Part of a small language model's weights.
Architecture: untied embeddings, normalized queries and keys.
MLP neurons of a small language model. Each row is named by its layer, matrix (gate and up: input weights) and neuron, and shows model dimensions 96-287. Each number is 128 + 24 x the weight over its row's rms, rounded and kept within 0 to 255. Numbers have three digits each. A neuron's up and down rows have the sign that makes its largest values positive.
After each neuron's rows, "fires in" lists the words (lower case) most often at its 100 highest values on Wikipedia text that the model never trained on; "fires on" lists the tokens most often at its 100 highest values on Wikipedia text that the model never trained on.

L4.gate286:102191135112140151149120149184163126150158086142124114174125104130107169103094180068106165132149120155156157117143115101162133083089160128107128134148126125122142163096149138167144112157093099096095108135118130139154092112121192103111153138112124092113160120125127151137140099153148115113108130162140120123129143140143118132151145179125111152113104126148108151098114128143143114124108087122165122147107149086131102105125116111151148121148136154143086161126127108118125098159087121114151163158159080115103112105127156150102124125107110149139162153109130137132119113098113145104
L4.up286:155141105137133127118158092127168144140105113174191152168137143174114139162142124084160114127170076115116142160139093133159114125151088124113120152139077121128116131135139125131098127137152089127126094105168106109124137145112106131089126150182129121144146131136098139109150096074078100128112099118117141158128106088135150120121174131089162082145143120125148179121096085134132136115085156111106122186106098129149151131118138158138119116123095142092149134144076144135132096090135145151151083122107117118112119110138168138107116137116117141130089136134132127159119112144172115135
fires in: "came", "went", "soils", "released", "comes", "goes"
fires on: "so", "came ", "went ", "released ", "comes ", "goes "

L4.gate197:127126096146141145118076126098141152165094124091143128112111127104135114135141138131119098146102077175103123128146136140062130137127091162134097088112178162102151115130120089110105110141115139097160174133143101115134114146133147154151098089135152140132096111111144102131121122136122084136116141127157122152147145105181077142142127117097158147089159124069115106128128138143121126162106121110135080108113176114120116127133147149144113115081127150143144109108132162102125106113157108105107132123161123112111122120085155198119094145133108114087103107094130108142154210181137108152
L4.up197:144116107102114141128150116127106129116133094130124144062172117146139099092111083117131136114124122097089153095128112097110153139125136115144110113154130115118135168080123105172144133138120086130116103106157100104099136163114115115108142169153144127156122126111191194158139127117136083142138123134107143100115115163146123196127131158124108104160138143114131107110099135096119122133140104142150138117161103137113114142177090166080117105136130128134115118119128128161144142085143143109117119175130130108161094122084170121133111130107086179106124168113124149122097130136153142117
fires in: "years", "century", "season", "war", "year"
fires on: "years ", "season", "century ", "s ", "century", "War "

L2.gate166:147133122130171148132169140100131085139109126103154106136162153112125114127135126147112126111122134167131124181129110102131126156118132137165084122164151161154101134109131122095131115120120113102105079144182169091122110143082141079144095121112170104140097137168102097129133095109100106114126091148132178124095162173177128141150153125120092089176151166133148106120106117100135126121092132160136077156106095112150159124165125100144134131115109141089123136146118102151122115155147100140100120106129109128108130143153169119122102120108110146120145152142152129111148116100101173207
L2.up166:154128089094114156167152157110118095100110112131129096130110147118125107089103143085118118101121170160165126137105123129140130119121113105146136148113166119112100153104104133088123153127134101117098094143130148107126115116111117069110116178130163101132127121145122084126137085125078128099107121144116172081095130108162157127135140145115137086161161155123173074117101107080151162126108129137118106137105136085121145134095135117107130110087121137136120077157132140121121133098143084175113129123137138112099148154141155133090128152121132141109146128148138131106123102144116160154
fires in: "went", "came", "comes", "go", "started"
fires on: "went ", "came ", "comes ", "go ", "started "

L2.gate62:138152166127151127131140138111158091160123128092095104085119139147141137095134136114138104136133095114084136188168140132162170161146112116122103151117135115136163156130102151171138084146109121137133145098155128132088112119118109186133104121123153130131126124109141150113120126102119102100117138189112147115107154128175094107138104095114132114122135164133104102123140127115167114154159137107128135099168135147096146116119171105110119110128164086134091146126106116114111145104130133150063102093097133102134112170144116108150164131118062151104119143132167136161143176163110141131
L2.up62:097119120140179137137178153156134094150086151138167154095164135179122128078123113124133106111153133129178107137124161124155155126133100119125092124107129124160102150092164116125136144104105105126126157108215141152127164112133115123165081157133148142128116112128114119133155095091144094124110159192136165100101123106179120139174155186117105117129156154123117109109141138138152114142130140129139126129170115106122105115151133116144159121131116103132110131094140143130105140083164120139121095116117122107123081155122100139127160124160108160113129127136157132173151118111122149136
fires in: "year", "years", "months", "days", "period"
fires on: "year", "year ", "years ", "days ", "months "

L7.gate39:128105092127120095093134163099137127160085116115148144125121090127111138118125097158189153101127115121126161143144148168097128135140151109127144105114114140151117123129107144189105104065151142125070127133123150152136119116118126121143073167111106151109135142158093108128139174154170128125108125152121183120180105143141094129129123102118147107105121118143163091120120154082110171108164091103120144128124145096175143121167132122145103122137114147163139117116128161108112134097150099129159116093100170119105170146126134123104113133088127094125094095126146108129169113133116154147
L7.up39:146154142143145139100142144119130131160155156127140181159149114121128138128127126123100143124111081111128125157145103148137161081154141111136143079156139084135137151106142132133131152111129170114143093129139122168165122173100107149110100142130138129133114126133169134119118119097137162110139133142127155131144114142129134145120129156125099130126172161163142098099102176114120153146165146088165113123157129087125142126151139110130098101100134148147147092148140168168099168111083161088132133119165110082115127134105120107108116107157145142071140181122097141104120175128125137109
fires in: "the", "entire"
fires on: "the ", "entire ", "U"

L2.gate294:167095121096138176158121134161158140131131173160112102096139123137126100155128148089102146134121077138136157125142140119156120159156095124116147152157157136107157099143135094141140118161095134132118149088112123142135149125159137095142126122090136167128108126156172085148141162119120156124101157124130168140127141127115096148137157084156126136151132098100123149087154163122107157118121101173093100110111104146162130128153136131143112169163088087166106176144152134136123104087132147118096169149133144128117144117135123143107112106139148141135105147108165114161160100118120105171
L2.up294:139126094117137173140123137184144134130118144148117123118134128138121125161097137103112105140111105182122177144133149118181121152174100088114149156132156156169146116119135102140158090141094126125117165109114141113122155120127129074155105148088120143144124102150177080124103150130131145118109171124134146119157122115119108151142114100163110129173139104116149112081175164114107110105110118165129110120146085169158157130184132111159125185170111106174118193157110152151099110104119157124076168138132118136127110126130110142139112102123110142127105131102175109136126105091111140144
fires in: "east", "north", "second", "high", "south", "third"
fires on: "East ", "North ", "Second ", "High ", "South ", "Third "

L2.gate118:143120141105131095151091116116137123152150109118121115132142129128132116139194125126119142149127110125125141135137112111081132115148112157123142133142149121075178129151162123084111111084113169151144103129166160118130103139113114124148091097103163144121123082149139098106122159141193124118176102105154114132112164132127147129114174116149137095123154137123138142118121155134184138131134131132178079062087148117137168168122156099082119153143125115145137134124174125122117111109149131152079078093148132133155068152137130131142117171129111111096105087117167178135163149147145138149
L2.up118:129162128132126114173100131160187136114120138102135119134123079096120114156133116131129137129128137148175152138113093137145143172137134103141171145111136133135102119154132129132152140121085129109135169106117112178103091117126141151131119181111122173143147157153157095099088161155152145049129124112137141066126160156126095139126119114149114125102132124108071156108117129147143139139094065144124104139118174101111129132102155149146103126119120131106092125121096123153111076096153122151153132149141136136117095143164099117110127171114088099134144116122167123144121120121071161121
fires in: "s", "high", "east", "sutton", "south"
fires on: "S", "High ", "East ", "South "

L4.gate183:144119132135139160119138180146183180111132132131117109154085091123135159142126129100111102117133115137097128125125170117158118111145129135122139157136095107117158118144113139152161132112148123142120113156174166120130125137120170100193134132080128145107121151115157174116100155109131070154131167107124138099155143132093129159148159163151092109126135135089154112132156155130137136104095138137143091074124138112123109132128128093150123152171109152151146109108100125126107133153140159074172147111129145171144144106168141145156104099088122141118135149107137136122084123154113113127
L4.up183:116120112138101121141156143141176165105104126142135132123109098155130132142148144115122125113114154165054132167121177127191144111114121127132118131113111158079169132147081129148137107118142092139149125131144175120102107130127176094159148137102117104086113152126095157123110143119148132105084124123085112088150101109125110136122160184160088139123118162073131138141146120125129130103105121084113120149105134124097104122117096144144109161149097116152150142133105130116131124139140139070163152134142180157142148134185140110162155118113097153124106142143111083123124130153095125110
fires in: "united", "what", "my", "star", "warner"
fires on: "United ", "what ", "My ", "Star "

L7.gate205:215163163133121105103075153115092119113115141131176123152089145127148117109093088099140103087114131121129142124113122124100117133095139146143115148140150124117071137129124093096155133119156099103128105097142172106122153136140075109133118135133122113161170060117151133177122145099123124124089141075106169138104101172145125104144099126138120109104157171147139139125137086134151140094148141078129165119120086133165167116120138087161098103164114131145139136095125117070118101139157146155140092097085150113122107086140157105141132147104095088110087137139161107141132121145107144127
L7.up205:115107157115083113115112106137119102124124146136095088118157098099132130084127143144148151107130139128099158145165135151140094117094167104089136130130100148107078097148110125099139147107129133119159096148144178120183139165110112090157124120102121095127119131102130100165127171125133074105132128150101138134164150165103116135141086080119140122113121153160159130110153134130140138165104164094112170141098083130127119130153095111167186131145140126104135142144142085137110135138128113143113139099130134120163108141134156152132101106146105126147086146110135124140123143111150124126
fires in: "as", "once", "for", "being", "time"
fires on: "as ", "As ", "once ", "for ", "being "

L5.gate379:117152107120133088129138089166123126112137156053165132109132126146095119129119109115090104090097135111106132143130143146146175115110146131176153133119144135119150113123147117134110118140132109131146155113122155167114128156123117153157095143133157095158109117150139124142146149133141142142165113095117145140113135070184126125113106090105112136146119138142165114134155171146152125119134139162141151122124089107121143132149094209121138152170122118124149095103143134150103110103127114149134143066158129114092137131131140131136145154110046096173087115102159102100126077117098133120
L5.up379:077123158162124147118146130129162173136171114134124106132131124127132104089154126115108115151118099132132094126113118155130147132099185130118148100143113143151166124107118124098130163093134168087169138127112122128116146103154104124096146138206089106141163140151147103153149118117127137123134124175126124158134123111171158127143099078094167135164139166141111109136106131101098137146120119131156157179152105107132147100096185107179148113111145087126095078113083096150126140109128135117106128117106100083112131120156126178154118113100147107128128167103143140137120137087116145113
fires in: "1", "3", "6", "9", "8", "5"
fires on: "1 ", "3 ", "6 ", "9 ", "8 ", "5 "

L6.gate265:133114088140099135080121164110119113134102122112142072045113092134154125148108078118148117101114147140117134115117122096187131161118137120151118116117149087165127165130137120118111154148155092113100120148139146128133130122083134137090116136133177116121149143134156156114137092111161121126142113123150163080133143120150098143136166121154120130124133117152116125121137118173133097150126143123137121119129099110189139127174136097163109122138129105144112137168122185118098172114123135134108090110140149160151104126131084120131115109130122161125146080120183070117125101121114068099
L6.up265:126088144083125082093149138140070109118063150130134104127123127144114145125160097123101144074118124127099089124147132148095109177118116137145129176141122109080118118120182153107140105119112085172093126141157123118130141158117164177120133153114139138166127144150133112132092110107134125122109079121117136124126159112171147162115102128092127135155133111152091151135118131107120125151140114090142145100132123111147165136180135106151149152130136053116089147112120130153140165127090122086130130116138146116151143128158108080132165161138090129152116141129127129148131138109111118094
fires in: "years", "since", "died", "until", "days"
fires on: "years ", "since ", "died ", "until ", "days "

L7.gate61:152133091118143120112134132133117090184088136122122148113124113127100145124117088118130115135138089156167124146172120103113108167137129121107142093128115143124129112145189158141109187095113173184064122127139104120086130150123100161052101193112195107114094161101114150149135075143140125138113124103124117120152163146126115136165110145109120110149153082115163112116135147100122137125149128090174110094111083095091109136188107114121122169144141147122134081133108150114122125158123089137106114095131143149134156099117128110130147156130125135101149112116123145109122117104089147114
L7.up61:144141133132127114096096149138132153130130129126161127150140097189146077128105114120160127146161141135110169101094109121130166129142107145108121143117201158129103150134130143129177104142102126115107141151128162083116154119109135093097106136148140151191151123140134102107124150099108104118142110161132113099112165120083086110100160159120144098064126101123144116124123154141145119137143124130099096146141144147156117135141119131116152149107105091114139108177098137114144129130171139123111130095163147105148103163137102086140165114109138117104165154120097123074107146140115141152
fires in: "of", "the", "points", "were", "all"
fires on: "of ", "points ", "were ", "the "

L7.gate445:134141083114131121152110071156124102138145125141142140132173142145138115084105100131137137125117159151107121094092120141129079138057121153143121135174102090147139124102127152105106093107145139101126131124148166139151132123095120157155139092175108173132107108101121114139138136145139111139064133130122141138130115106133131153151121128156099106138149111121160117118161130167109139161113113130112139121116122098135127099082130120155091137091101133119140164176100106132142118143100097148153117168159096168102118145136177149115139116121154135151110146114167163153126150125155136123
L7.up445:090173118140083139095150165116166110140113128095180117111140115115115119157120143100142150130129142145162159120100130116125114182117129163107088118123138100134125151145110165111081137127146108124128095118128146186142113097128096118097119128145121132119154143133126123125158081114148145156102145195146123133147130118114107155099146143154123088165136168144113134097162097098145108154120147152126153160124134143095074113135134107175182095131170158147163153120083145114117098095114140174155149149114144149153118112127129162091137122149142162153120125163147104154155115105156110149
fires in: "to", "in", "began", "and", "into"
fires on: "to ", "in ", "began ", "and ", "into ", "continues "

L7.gate214:132164153108099158114077132143088121075135151127107131134165142138142154088073099117146160131080149143117130073113167155122056136089162155094110101118118161097121099110108124135168069129135115093087093128099181142116171108103121142141142110087078149136135101141154161149109102162126142123155167143100140087126090135119162078138126101151099130117104144102147131122110147147156132117137119097086155117143077115139119133160145157117120121117091130145145112116099083099139142101140115103120089105143131110130140126115162159135139132113148155134095153144119125112139092108129168149
L7.up214:147160155129118147128100142093130082137160139127125164171157142155150125107131125114097126135134105144148128128176130149118144139146127151137127153173153123170107159122143149102108132140150152102112099116171135094152090117156145133112130153118142133134128081159133145134126124153126117070118142109168130147129155096135121080179113095099124117141149140119127184134118137136145157141115148147111139124146120104189138138099109114109131126118111130075126128099144130101127111113136127113119181116140113166088120112135166132148092118115106158091115108123158130153071155100113129140
fires in: "to", "in", "with", "goes", "into", "is"
fires on: "to ", "in ", "with ", "goes ", "into ", "is "